Weights of a small GPT-style language model, trained from scratch on English Wikipedia.
Size: 14 layers, 7 heads of 64, MLP 1344 GELU.
Architecture: biases, untied embeddings.
Training: a variant of Adam for these matrices, 697M tokens.
MLP neurons of a small language model. Each row is named by its layer, matrix (down: output weights) and neuron, and shows model dimensions 336-431. Each number is 200 + 30 x the weight over its row's rms, rounded and kept within 0 to 999.
After each neuron's rows, "raises" lists the tokens whose logits its output raises most directly, leaving later layers aside.

L8.down1168,209,177,147,161,158,220,210,204,218,268,211,258,233,226,239,197,222,217,205,164,223,203,198,154,238,161,183,184,194,238,205,249,230,213,159,153,169,196,259,172,190,181,167,188,243,181,223,221,189,158,168,210,170,197,160,210,221,250,168,229,141,189,220,213,190,188,172,219,144,165,236,213,198,187,283,244,150,180,196,167,218,282,242,183,224,184,198,164,225,203,161,205,190,180,223,185
raises: "–4", "–6", "–5", "–3", "–8"

L11.down562,246,221,127,209,249,209,226,233,230,256,190,174,191,196,197,156,189,197,207,194,181,264,192,195,210,177,169,216,146,176,196,204,196,162,195,133,189,170,199,229,204,212,174,179,209,212,265,158,198,232,163,197,184,219,219,197,163,196,181,207,254,239,239,221,212,212,181,191,224,176,230,226,207,195,130,226,220,188,216,156,197,214,154,171,203,238,196,148,245,227,214,208,169,212,162,242
raises: " Nor", " Poland", " Russ", " Roman", " Portug"

L11.down312,243,200,244,197,190,237,220,232,204,174,181,250,272,203,211,189,204,215,223,201,247,189,213,180,167,237,206,160,214,228,209,225,202,196,191,129,231,207,104,187,160,217,200,171,214,224,225,307,181,222,165,214,209,133,219,236,181,192,199,192,189,244,191,229,141,165,222,139,219,213,188,192,196,162,247,190,205,211,218,237,191,193,139,217,194,212,178,193,190,206,284,195,186,155,201,189
raises: "ently", " him.", "alled", "ually", "ically"

L11.down251,242,147,203,187,222,200,205,179,193,239,215,195,218,229,192,221,203,93,175,221,218,214,186,233,208,209,233,198,162,198,188,224,136,228,117,158,212,192,268,214,193,140,162,254,217,188,224,240,243,162,195,193,192,190,202,153,210,235,235,238,192,164,191,218,163,220,233,124,240,255,210,195,181,243,196,156,201,178,240,159,185,231,188,200,157,222,215,201,226,261,156,218,193,180,166,211
raises: "t.", "ts", "ubl", "ted", "n"

L2.down295,192,208,161,221,212,227,207,156,177,227,195,218,198,186,255,172,245,181,206,210,205,194,147,238,191,141,92,192,204,171,185,198,187,231,177,207,163,222,214,174,159,165,191,176,231,181,196,157,193,171,196,217,189,135,201,263,185,175,204,215,155,190,221,177,186,195,176,222,198,194,215,191,165,166,240,201,213,249,136,199,231,162,205,184,201,164,200,213,188,136,150,199,193,123,172,156
raises: "–20", "–2", "–1", "–18", ".5"

L11.down1266,222,171,166,210,222,211,185,213,241,212,169,243,168,199,209,157,148,183,243,239,200,150,194,206,234,191,215,193,206,197,216,204,207,209,178,139,182,210,155,217,186,260,229,232,218,199,182,204,227,222,199,163,164,213,182,221,213,228,218,223,149,199,201,203,208,173,203,172,212,199,228,247,170,171,234,194,210,210,222,142,189,209,188,169,193,229,168,241,221,187,208,178,207,216,200,206
raises: "ru", "to", "ment", "ro", "rel"

L7.down1173,196,176,229,177,188,197,174,249,222,217,161,185,209,183,162,217,220,159,210,207,201,238,206,200,208,233,182,140,198,191,235,225,222,196,196,248,207,247,264,209,248,175,198,153,179,183,227,213,221,211,199,240,140,217,203,192,222,176,168,230,198,210,237,168,202,211,214,199,214,258,206,182,191,238,233,154,216,226,212,187,194,172,196,220,216,224,206,187,165,181,146,241,189,167,217,187
raises: "ing.", "ing", "ing,", "ings,", "ming"

L11.down854,185,200,243,162,216,197,194,158,203,219,156,190,208,204,202,177,208,175,163,170,194,143,175,199,182,198,189,145,225,236,216,215,245,227,181,237,190,196,225,222,255,153,178,245,252,225,257,143,235,211,228,221,251,230,173,198,203,227,271,210,275,213,163,222,211,196,194,223,176,254,228,173,195,216,212,190,222,213,209,230,189,188,216,285,200,193,210,189,223,188,133,186,166,194,238,159
raises: "acing", "ming", "ing", "ating", "asing"

L11.down686,185,173,210,173,220,210,157,219,207,209,151,166,208,211,183,205,230,239,186,188,198,192,218,211,157,194,143,211,199,197,187,169,199,198,144,166,254,156,222,214,199,226,188,234,223,157,230,216,220,217,231,259,162,156,202,186,231,214,277,234,246,230,216,160,209,183,172,246,156,271,275,196,155,236,196,195,212,211,197,260,169,188,142,242,224,198,215,237,252,201,209,179,250,202,196,180
raises: "acing", "iving", "aining", "iting", "osing"

L11.down282,214,184,211,272,183,237,198,194,246,229,165,200,270,195,155,214,160,200,164,222,202,204,152,200,161,199,173,208,207,172,194,136,213,197,218,194,195,214,359,143,187,201,243,190,216,215,173,201,193,163,229,200,200,183,202,184,167,203,229,168,210,194,145,204,140,221,130,197,199,194,230,169,258,240,208,227,201,185,224,178,252,190,195,217,195,215,256,257,259,204,145,182,262,148,173,236
raises: "-", "\n", "==D", "-2", "-0"

L11.down923,165,181,221,231,193,175,252,206,154,178,183,211,194,252,180,237,237,187,196,197,179,151,195,175,213,224,231,193,167,192,217,191,191,191,240,142,192,149,103,226,189,223,202,201,171,196,217,240,202,145,189,186,177,241,198,208,208,222,228,177,212,187,217,211,188,264,178,203,198,194,278,191,183,208,203,228,172,199,177,181,179,184,188,200,166,181,210,205,182,246,214,189,197,258,215,204
raises: "tt", "ym", "wan", "ian", "ians"

L11.down632,152,202,180,119,200,175,173,174,197,164,258,156,243,167,243,243,161,197,214,256,272,217,290,224,244,165,225,234,200,220,213,208,184,222,198,172,237,224,242,202,197,197,253,174,182,250,233,194,174,210,201,216,229,179,222,177,155,195,198,246,206,179,179,214,205,178,200,201,183,168,172,237,232,267,149,237,241,242,265,191,215,196,171,196,178,200,240,159,185,185,214,226,144,170,198,234
raises: "ts", "ted", "iting", "its", "it"